config = dict(
    activation='swiglu',
    bias='none',
    tie_embeddings=False,
    extras=['capped logits'],
    init='normal',
    init_std_qkv=0.0346,
    lr=0.00151,
    lr_mult_o=0.768,
    lr_head=0.00873,
    seq_len=256,
    doc_mask=True,
)
MLP neurons of a small language model. Each row is named by its layer, matrix (gate and up: input weights) and neuron, and shows model dimensions 176-239. Each number is 128 + 24 x the weight over its row's rms, rounded and kept within 0 to 255. A neuron's up and down rows have the sign that makes its largest values positive.
After each neuron's rows, "fires in" lists the words (lower case) most often at its 100 highest values on Wikipedia text that the model never trained on; "fires after" lists the tokens most often just before its 100 highest values on Wikipedia text that the model never trained on.

L2.gate555 [114 142  79 112 124 168 100 129 136 124 112 148  63 143 126 141 105 120 115 101 124 134 139 110 187 146 140 140 114 104 105 109 130 149 160 138 167  80 147 105 158 110 102 139 101 145 162 112 136 143 115 165 151 167 145 113 124 175 120 137 151  94 141 151]
L2.up555 [110 140  60 152 101 164 137 152 152 162 112 127 123 100 132 192 151 115 125 125  78 138 100 102 167 123 118 123 132  98  72 149 182 134 114 137 139 122 122 136 122 130 124 130 133 127 166 125 139 144 132 131 103 195 126 114 142 139 169 137 153 120 133 120]
fires in: "and", "with", "is", "qarabağ", "was", "kirmani"
fires after: ",", "),", " Q", "\",", "-K", " T"

L2.gate16 [156 119 142 136  97 130 141 152 114 138 132 164 157 127 106 140  89 138 104 150  87 159 123 189 112 107 132  86 133 122 140 139 148 117 126 143 104 135 142 116 131  97 116 120 150  99 110 102 187 106 165 127 115 184 172 102 122  71 104 109 129 142 125 150]
L2.up16 [100 155 155 105 131 121 155 129 164  95 184 113 115 120 132 140 133  86 130 131 104 133 104 113 145 125 134 129 151 162 138 174 156 155 104 165 101 105 120 112 147 119 119 105 136 126 159 124 157 128 121 138 139 156 101  77  99 132 156 136 153 139 116 121]
fires in: "he", "him", "attended", "from"
fires after: "."

L2.gate78 [127 136 112 162 104 114 116 130 186 124 104  97  95 145 150 221 157  77 124  95 120 113 134 133 151 148 118 117 136 143 133 144 127 123 185 108 125 145 166  97 112 153  95 175 124 123 135 108 133 102 126 145 115 124 121 126 156 102 127 110 138 102 126 130]
L2.up78 [149 140 118 130 177 125 142 156 122  96 165  90 129 145 163 129 135 110 113 125 109 161 132  88 187 140 170 126 113 113 101 162 123 168 101  82 134 144 126 119 138 134 153 100 167 104 104 108 147 104 116 132 135 106 109 150  91  89 136 130 101 159 107 168]
fires in: "national", "we", "football"
fires after: " the", " \"", "===", " ("

L2.gate205 [132 105 146 129 132 155 130 141 138 118 113  92 105  98 140 130 132 110 150 130 120 108 131 154 129 159  92 141 132 108  94 123 105 114 147 124 149 146 133 121 160 137 112 127 112 125  83 139 165 112 134 190 124 122 130  98 134 175 121 101 137 122 143 168]
L2.up205 [106 108 128 165 119 105  92 113 153 138 152  87 102 112 129 151 106 134 159 149 152 108 106 112 107 134 129 173 132 143 128 142 124 108 122 134 161 163 144 128 125  54 140 132 134 135 119 106 112 155 148 156 146 139 137  93 158 136 177 165 148  96 143  98]
fires in: "only", "named", "particularly", "especially"
fires after: ",", " the", " was", " and"

L2.gate196 [124  90 142 121 132 134 166 109 170 148 177 153 107 137 151  99 127 116 163 156 110 113 107 113 107 133 140 114 157 110 121 107 144 161 164  94 121  93 159 157  79 135 142  94 109 153 165 128 142 103 123 134 107 154 134 108 172  87 175  97 123 137  94 108]
L2.up196 [190 153 120 125 149 121 148 136  91 136  90  95 126 157 131 100 128 161 126 133 133 121 165 133 153  89 172 153 131 111 120 154  67 180 162 130 112 141 103 112 111 112 132  92 135 152 124 143  88 110 140  82  91 111 131 124 131 110 139  95 105 116 123 154]
fires in: "january", "february", "october", "november", "june", "march"
fires after: " |", "|", " on", " (", ":", "born"

L2.gate107 [109 155 101 142 148 149 112 133 168 146 100 116 102  99 168 155 153 110 126 121 132 154 127 122 178 130  72 130 131  94  76 137 128 136 107 132 160 104 147 109 158 152 129 141 143 121 139 157 115 137 126 140 112 163 155  69 163 146 135 139 153  88 140 152]
L2.up107 [133 115  78 158 153 151 105 119 109 151 122 139 142 115 109 172 145 122 123 133 159 134 122 126 120 139 124 144 128 106  95 105 131 119 104 148 120  71 145 108 131 126  95 153  79 132 151 153 140 140 142 135 153 133 146 140 115 162 140 117 123 138  92 154]
fires in: "but", "and", "while"
fires after: ",", " \"", " ("

L2.gate616 [111 131 159  92 152 157 138 116 143 130 117 123 124  87 141 132 137 110 100 132 114 166 127  82 126 138 126 138 127 127 115 144 150 102 179 142 146 118 123 176  85 103 111 100  98 110 110 143 140 166 111 142 131 131 112 139 113 111 115  98 153 119 145  92]
L2.up616 [114 148 168 118 152 155 137 135 117  91  93 116 154 142 147 102 151 114 138 190 119 174  87 150 122 141 150 142 150 107 119  97  91 104 145 124 119 133 141 148  99  98 154 109 170 119 118 110 106 154 124 126 133 114 105 126 107  70 116  95 158 128 159 114]
fires in: "september", "october", "february", "may", "august"
fires after: "On", " on", " In", "In", "|", " in"

L2.gate606 [135 125  86 106 137 155 114 139 117 143 155 154 109 139 156 130 139 103  76 143 147 142 148 164 150 109 120 115 126 131 134 131 140 150 139 127 127 100 112 117  99 127 122 131 127 118 154  99 151 149 156 143 122 107 117  97 139 126 162 136 149 114 107 133]
L2.up606 [121 124 146  78 150 121 145 145 134 143 129 125 171 133 143 150 136 183 109  75  81 135 116 149 120 115 105 118 135 132 149  93 109 133  93 126 134  92 121 107 155 105 146 129 117 133 160 100 178 141 145 134 126 122  98 120 119 151 139 148 128 133 155 132]
fires in: "however", "where", "but", "wind"
fires after: ",", ".", " (", " \""

L4.gate618 [123  90  63 119 142  98 130 125 149 170 122 157 137 149 141 132  83 111 132 108 114  88 171  92 111 150 118 136 104  96 106 111 137 118 162  94  90  89 137 124 138 117  90 140 100 141 109 153 148 139 110 137 144 127 130 141 120 131 113 147 135 108 114 172]
L4.up618 [118 109  90  94 168 124 140 124 127 137 127 105 105 149 169 170 142 124 106  91  83 104 173  87 122 132 136 129 168 109  89 121 145 162 116 116 136 131 151  97  81 104 129 129 117 145 137 107 103 115 112 144 125 128 111 132 113 112 165 182 106 135 149 140]
fires in: "and"
fires after: ",", ")", "),"

L2.gate68 [137 154 113 113  99 151 131 135 157 106 109  83 107 147 123 109 121 137 132 126  93 116 150 128 128 151 125 108 175 121 125 134  88 110 153 139 168 134 160  95 147 145  61 116 111  91 131 154 149  97 147 151 122 128 148 145 139 127 127  97 117 121 116 149]
L2.up68 [120 132 124 125 131 147 171 133 144 142  79 114  97  93 155 127 164 144 103 151 187 153 160 102 149 167 117 122 144 127 150 135 140 129 115 171 162  96 152 172 114 129 105 136 160 126 138 130 132 139 115 153 117 124 115 109  71 108 113 187 105 127 128 105]
fires in: "following", "that", "age", "only"
fires after: " the", " of", " The", " to", " or"

L7.gate247 [142 157  81 162 124 128 148 157 144 101 119 139 122 145 109 136 152 137 153 138  99 163 157 134 103 129 112 110 118  95 123 151 102 123 150 142 152 172 135 131 129  76 122 171 148 111 103 122 190 126 156 169 103 111 183 119 108  80 155 117 104 121 131 124]
L7.up247 [153 114 100 129 104 149 100 146 156 131 128 158 181 122  93 116 131 104 153 142  95 137 120 154 163 121 168 116 127 130 139 143 102  90 147 142 173 112 121 132 147 133 132 172 143 107  78 121 128 138 161 116 145 107 119  75 113 109 148 117  79 125 135 111]
fires in: "may", "march", "october", "april", "february", "november"
fires after: " in", "In", " In", "20", "18", "19"

L8.gate459 [152 123 145 143 126 124 139 110 114  93 127 131  97 133 120 151 119  96 155 184 136 142 126 128 102 181 117  91  87 124 123 162 133 158 159 100 124 164 123 134 141 150 110 177 133 148 147 138  89  93 141 119 106 113 156  83 133  93 104 107  96 191 119 156]
L8.up459 [108 105 138 138 127 136 112 140 118 114 126  72 113 137 131 153 140  79 131 118 137 147 113 123 131 124 141 129 138 110 116 111 149 114 115  96 137 175 130 145 117 137 121 203 141 137 145 104  89 150 121  92 156 134  69 115 131 112 144 150 140 137 111 122]
fires in: "january", "may", "november", "october", "february", "june"
fires after: " on", " |", "On", " On", "born", " –"

L7.gate91 [124 120 158 111 109 144 138 103 160 135 133  82  93 140  98 134  81 138 116 134 178 103 128 107 163 133 112 104 156 112  84 167 144 121 128 120 131 143 126 100 121 141 132 112 134  97 134 115 104 133 127 186 110 120 138 123 126 137 114 154 155 185 114 132]
L7.up91 [ 97 168 159 112 107 131  98 109 144 128 174 159 110 135 134 144 132  86 152 114  96 129 119 116 119 102 127 158 145 118 130 140 154 159 115 115 127 118 129 156 161 126 137 161 166 101 158 121 133 109 138 124 133 112 150 126 127 140 122 115 161  84 122 154]
fires in: "the", "s", "second"
fires after: " was", " is", " the", " a"

L4.gate678 [ 93 123 112 138 100 134 133 120 117 104 130 132 133 162 113 130 117 100  94 124 125 173 130 121 119 128  97  99 135 189 100 135 134 114 123 148 145 152 126  58 150 120 121 156 131 121 109 148 160 167 158 137 108 107 158  88 125 135 120  89 114 150  87  98]
L4.up678 [116 121 106 126  99 136 136 157 128 178 133 157 153 154  98 191 141 104 102  64 111 105 133 110 105 113 120 132 122  93 121 125 135 110 135 144 133 142 124 127 116 147 124  94 130  83 117 139 146 119 106 164 107 113 105 106 103 139 113 116 137 105 166 129]
fires in: "while", "and", "before", "from", "by", "to"
fires after: ",", ";", " and", ".", " on", " ("

L2.gate249 [128  99 136 115 118 124 160 139 184 136 158 168  96 115 155 112 122 107 129 114 112 162 137 101 174  90 114 113 125 110 113 153 108 140 129 145 138  77 155 112 154 106 166 154 108 150 144 145 127 138 130 125 118 166 165  96 170 157 133 123 142 106 146 145]
L2.up249 [ 99  97 113 124 103 115  99 123 185 166 162 149 141 163 159 132 160 114 141 136 123 111  81 144  96 148 138 152 102 113 104 138 139 119 161 103 126 127 116 103 131 148 161 136 129 141 141 106 111 132 114 116  95 136 149 156 115 149 103 139 104 124 129 114]
fires in: "with", "to", "in"
fires after: ",", " led", " resulted", " which"

L8.gate5 [105 105 125 140 130 142 180  93 112 121  62 129  96  99 113 155 151 161 117 129 108 183 140 102 121 145 165 114 135 115 146 147 113  89 153 128 195 147 158 135 107 115 131 135 145 156 166  96 123 107 138 135 120 115 116 132 110 142 145 141 126 122 145 180]
L8.up5 [164 146 120 142  88 161 119 102 132 123 137 100 126 120 103  67 124 136 167 157  93 143 122 101 137 108 113 135 141 114 138 151 117 160 114 143 144 137 141 134 161 111 168 163 141 137 133  81 146 126 184 146 139 114 128 129 143 114 153 104 147 158 112 148]
fires in: "of", "than", "among"
fires after: " one", " more", " some", "°", "′", " One"

L7.gate241 [133 119  97 121 122 117 155 160 108  97 133 161  89 127 109 144 124  90 151 131 116 139 163 152 111 145  82  81 145 112  89 138 169 156 160 118 134 120 109  84 168 129  75 143 114 129 122 143 135  93 119 128 109 140 131 112 144 131 142  99  93  96 131 147]
L7.up241 [103 145  79 151 103 157 157 165 113 126 134 113 145 163 112 117  99  94 126 166 131 107 166 121 151 113  82 115 109 119 124 187 126  97 154 126 181  94 125 114 151  99 100 125 141  84 113  61 183 135 115 137 147  91 121  91 103 134 127 152 155 151 159 160]
fires in: "it", "they", "we", "as"
fires after: ".", ",", " \"", ".\n\n", " but"

L2.gate391 [127  78 130 138  89 129 158 120 140 141 101 104 129 105 122 134 123  82  97 120 123 115 129 118 109 120 140  79  91 137 155 163 140 119 117 127 133 112 115 106 159  64 147 142 129 129 211 133 138 115 175 169  65 130 118 101 147 160 159 101 115 105 138 167]
L2.up391 [109 125 114 156 164 135 117  97 155 119  95 136 119 121 173 107 123  87 128 119 144 170 147 108 123 121 126 122 143 161 127 149 138 125 162  87 135 137 189 141 125 119 106 115 127 111 109 104 178 120 113  78 207 115 112 160 132 164 117 139  77 144 119 135]
fires in: "in", "on", "for"
fires after: ".", ".\n\n", " (", ").", "==\n", "===\n"

L2.gate310 [153  81 156 168 148 131 153 144 123 120  97 130 121  98 141 119 149 112 130 115 116 144  84 181 121 135 127  89 179 157 103 153 138 114 134 102  74 127 151 146 160  99 131 157 156 143 146 145 130 111 161 133  95 129 146 159 115 121  91  85 125 109 154 139]
L2.up310 [107 130 124 127 147 125 176 142 134 166 128 160 138 111  93 108 117 125 124 111 133 171 181 137 112 133 143  89 135 137 142 134 127 124  91 141 103 128 118 155 171  94 181 142 164  92 130 103 172 107 130 149 131 164 122 102  87  97 117 102 115 139 127 150]
fires in: "as", "during", "it", "following", "the", "a"
fires after: ".", ".\n\n", "===\n", "==\n"

L2.gate519 [134 129 180 153 111 142 191 147 117 112 116 133 145 156 120 203 107  67 153 110 130  90 101 120 139 121 105 101 103 151 117 139 131 126 158 125 155 124 102 120 144 137 110 128 135 116 115 147 177 157 136 134 137 103 111 100 152 108 116  78 154 180 136 173]
L2.up519 [145 139 106 139 116 162 170 138 132 124 156  97 132  77 148 119 166 136 137 123 116 115 117 161 152 134  78 107 135 104 106 126 109 150 102 138 140 118 141 118 145 183 122 108 116 140 123 128 129 124 131 114  99 112 127 125 152 123  97 101 127 101  84 160]
fires in: "school", "film", "game", "station", "team", "college"
fires after: " the", " The", "The"

L4.gate482 [ 94 168  66  99 168 144 150 131 125 135 127 133 108 121 148 120 137 117 150 108 165 131 138 175 121 123  83 128  86 100 130 115  92 101 127 101 119 125 122 105 146 117 114 146 141 112 121 128 138 155 151 160 105 112 144 129 139 106 128 139 109 113  71 179]
L4.up482 [118  74 124 136 111 106 107 152 149 124 159 127 119 147 118 129 144 108  96  90 109 122 152 134 118 160  82 115 109 105 111 110 152 156  98 135 197 119 148 107 169 157 133 115 108  89 163 157 105 116 153 126 145 100  96  77 122 147 146 123 137  94 135 146]
fires in: "and", "then", "also", "while", "later"
fires after: ",", " and", " was", ";", " but"

L2.gate197 [140 111 124 119 136 183 102 140 132 127  84 116  95  94 138 105  65  94 148  97 153 129 141 149 134 128  99 113 111  88  82 105 138  83 125 133 132 123 155 152 144 159 120 150 129 140 120 133 155 147 122 132  93 133  73 160  91 132 108 146 106  94 108 136]
L2.up197 [ 78  97 105  84 151 169 146 129 145 109 124 140 135 120 105 105 146  96 119 119 121 108  97 128 106 119 177 130 109 100  92 124 157 109 100 118 113 102 127 141 148  68 154 152 131 144 141  85 155 136 129 153 152 150 102  98 113 139 114 139 149  69 112 139]
fires in: "and", "then", "or", "later"
fires after: ")", "\"", " (", "),", " \""

L7.gate1 [120 160 138 116 104  90 140 107  95 127 125 126  91 115 112 142 124 120 107 139 206 124 169 135 142 152 139 107 135 124 110 189 184 138 140 105 156 124 125 147 116 173 126 131 135 125 118 119 156 120 106 188 117 144 134  85 119 133 174 128 114 128 101 121]
L7.up1 [102 158 141 147 125  96 114  97  76 139 123 153 105  97 127 107 129  98 138  72  76  81 109 142 161 138 117 114 156 115 118 159 126 147 110 135 126  95 145  89  79 111 153 158 154  54 161 116 130 104 136 159 144 156 135  93 152 102 143  78 131 130 112  94]
fires in: "not", "the", "was", "as", "or", "also"
fires after: ",", " was", " (", " is", " \"", " the"

L2.gate290 [154 150 140 149 122 146 125 127 118 155 137 113 102  78 108 115 141 119  99 130 118 136 129 119 175 130 121  84 134  95  73 134 105 148 128 154 149 162 132  78 178 119 128 115 159 162 141 150 126 134 155 129 119 113 151 123 123 139 104 115 164 127  98 179]
L2.up290 [121 147 128 161 149 134 132 140 136 108  89 106 128 112 118 101 141  79 115 158 114 132 123 113  94 105  81 133 156 129  97 153 137 134 127 112 111  99 142 126 140 127 137 106 136 146 137 116 102  99 128 163 127 177 146 121 137 166 151 132 116 157  95 115]
fires in: "as", "with", "of", "by", "at", "in"
fires after: ",", " and", " |", ";", " that"

L4.gate568 [105 138 122 149  92  82 179 152 120  95 166 139 105 128 140 143 162  87 139 103 101  70 131 149 150 148 125 127 155 122 132 107 141 133 157 102 132 125 153 147 124 182 117 100 135 103 143 105 131 124 124 120  97 167 146 126 156  95 123 152 163 127 155 169]
L4.up568 [142  98 145 127 113 106  92 131 165 137 128 162 103 132 118 147 132 117 150 142 119 187 124  94 138 141 124  93 132 170 138 136 148 142 136 139 114 123 120 148 140 172 139 128 113 124 127 113 126  99 111 105 148 153 112  94 107 136 127 106 176 139 131 134]
fires in: "the"
fires after: " was", " is", " as", " became", " also"

L4.gate401 [151 135 113 146 125 126 101 160 124 144  95  92  84 122 125  98 145 132 124 133 104 135 140 141 125 145 122 114  90 144 123 134 144 125 115 142 134 148 140 136 132 144 125 147 115  91 136 154 174 114 149 143 135 195 142  70 101 137 120 110 134  98 146 160]
L4.up401 [105 126 131  95  73 136 151 138 116 172 108 140 117 109 113 115  61 111 138 119 102 127 128 130 102 118 116 153 141 186 126 116 136 120 105 110 126 156 126 152 115 121 110 148 115 123 113  99 111 126 156 129 123 108 100 120 135 162 144 136 145  97 175 120]
fires in: "to", "well", "even", "shortly"
fires after: " as", ".", " (", ","

L4.gate345 [140 141 131 145 122  95 129  79 125 143 130  88 113 144 121 127 106 132 188 149 157 152 125 108 164 126 130  89 118 152 118 150 169 104 144 130 125 120 121  93 126 143 125 123 129  89 135 110 148 138 124 140 104 127 161  67 209 137 137 139 142 124 142 153]
L4.up345 [142 112 158 106 114 107 131  94 127 144 133 114 164 132 124 105 146 145 144 138  76 145 104 184 146 138 128  92 150 141 142 142 109 138 161 124 124 116 178 138 127 182  86  99  99 133 133 122 152 114 150 136 111 133 140 137 187 157 165 188  90 157 143 154]
fires in: "well", "a", "early", "the"
fires after: " as", " As", " was"

L4.gate662 [139 158  99 127  71 161 137 159 135 124 133  92  95 128 169 110 131 122 101 145 140  97 144 121 144 148 115 146  94  53 111 163 130 154 126 116 148 111 122  92 161  90 129 143 165 107  67 137 163 148 167 136 112 105 178 105 118 139 144 120 156 117 145 105]
L4.up662 [111  70 171 122 106 127 130 110 139 119  70 155 139 138  99  87 162 109 117 136 131 103 161 126 112 153  77 138 147 117  88  94 124 162 134 124 152 133 148  94 112  42 125 153 140 154 166 135 127 118 131 145 142 160 136 140 101 129 119 158 116 119 136 115]
fires in: "and", "as", "that", "one", "most"
fires after: ",", " and"

L4.gate633 [163 123 153 141  81  69 179 119 101 112 148  88 132 115 145 113 128  96 120 146 145 106 118 162 152 128 102 133 137 152 114 125 157 142 148 123 131 105 133  95 158 131 109 105 149 138 136 130 126 125 105 160  93  88 159 117 166 104  88  89 112 119  85 152]
L4.up633 [139 182 117 155  97  86 125 150 146 115 144 102  46  92 108 177 117 165 128 115 144 144 135 113 129 168 148 133 149 154 127 154 154 161 125 144 146 113 112 147 168 122 128 116 124 130 142 130  90 137 126 156 165 160 113 113  76 105 111  92 136  79 116 147]
fires in: "a", "an", "who", "one", "the"
fires after: ",", "),"

L2.gate512 [141 107 127 141 120 149 142 167 152 135 136  86  77  88 130 131 143 106 114 113 168 155 144 127 183 157 106 149 208 143 129 133 128 149 133 133 167 147 192 126 132 113 118 121 105 103 101 101 154  96 107 110 150 108 135 145  99 152 130 111 107 122  91 109]
L2.up512 [ 95  94 150 130 117 148 144  73 168 191 108 103 142 178 140 109 118 144 129 149 175 134 166 151 105 148 184 159 115 140 136 130 127 107 123 167  98 125 135 140 114 141 133 153  90 117 136 123  85 148 142 164 116 127 136 149 114 173 152 142 164 127  99 140]
fires in: "following", "same", "enric", "only"
fires after: " the", " En", " The"

L2.gate562 [108 135 139 145 120 126 151 105 113 135 127 123 140  98 129 133 125  77  95 118 149 186  95 140 146 141 139  99 136 114 137  85 147 151 122 142  94 150  96 107 146  95 128 107 126  95 168 122 137 112 137 135 117 176 160 111 158 123  99  61 138  96 145 133]
L2.up562 [178 107 165 102 113 155 145 167 119 118 126 158 136 135 117  92 146 145  94 175 154  83 127 144 134 111 162 124 147 136 158  93 117 144 173 132 125 159 107 161 132  91 104 119 105 108 114 117 130 104 134 106 132 168 129  99 153 134  94 113 135 177 132 121]
fires in: "as", "now", "any", "only"
fires after: ",", " such", ".", " is"

L4.gate686 [139 128 158 134 147 111 158 152 151 176 139  99 135 180 169 148 150 126 143 125 118 117 123 112 119 137  87 124 158 122  78 131 163 129  97 100 134 153 151 114 144 142 169 136 142 111 114 109 179 140  46 139 117 111 115 112 108 141  88 118 111 112 141 104]
L4.up686 [112 158 130 100 144 131 131 134 164 100 127 144 124 107 161 127 145  91  97 178 118 120 107 135 145 188 100  95 149 100  92 123  81 111 133 103 153  88 149 142 151 143 138  97 110 115 135  87 120 158 148 117 134 149 121 120 140 132  90 122 119 129 152 126]
fires in: "a", "an", "high"
fires after: " has", " with", " a", " have", " had"

L7.gate392 [141 101 133 111 167 195 139 142 102 122  99 118 132 150 111 144 126 127 131 171 104 137 146 155 132 126 113 145 115 130  99 142 146 145 153 116 160 117 123  95 148 123  80 154 168 109 161  96 179 106 115 164 107  93 115 134 174 138 115 128 130 146 145 115]
L7.up392 [153 150 136 132 136 160 165 123 125 162 114  70 102 120 108 154 172  78  92 135  93 124 112 126 130  78 102 120 144 109 124 132 154 102 120 132 166 134 153  82 148 160 121  81 125 151 155 138 159 150  99 165 135 119 125  71 126 127 100 118 158 146 141 154]
fires in: "000", "500"
fires after: ","

L4.gate577 [129 112 127  98 103  99 123 147 149 113 181  75 106 157 127 129 123 117 172 173  99 144 136 127 121 181  93 133 148 142 135 173 153 130 142 151 152 121 154 118 150 142 130 112 155 119 127  96  95 127 114 116 133 131 149  99 113 145 125 133 152 116 118 162]
L4.up577 [133 128 186 124  95  96 163 115  99 143 135 101 128 138 124 134 156 144 124 129  80 126  74 109 104 160 105 117 132 128 161 150 140 116 139 162  79  96 130 127 161 110 122 112 109 151 124 111 131 159 148 140 159 123 143 115 193  99 127  85 101 104 149 139]
fires in: "a", "an"
fires after: " as", ",", " As"

L2.gate654 [107 106 120 111 143 143 177 162 152 153 130 138  92  86 128 119 116  68  97 104 161 161 130 106 139 119 114 117 107 131  94 136 146  86 126 121 106 125 128 146 164 123 146 157 114 115 146 130 103 118 121 142  90 144 121  42 135 169 140 104 108 125 128 151]
L2.up654 [102 109 104  99 145 153 131  97 127 126 114 166 136 120 143 137  93  68 138 129 119 148 126 114  96 151 131  85 130 164 171 154 146 105 112  77  98 126 125 136 142 115 151 160 129 144 100 100 136 123  98 138 123 138 108 155 115 115 115  80 107 111 133 158]
fires in: "in", "and", "as", "by"
fires after: ".", ")", ".\n\n", "==\n"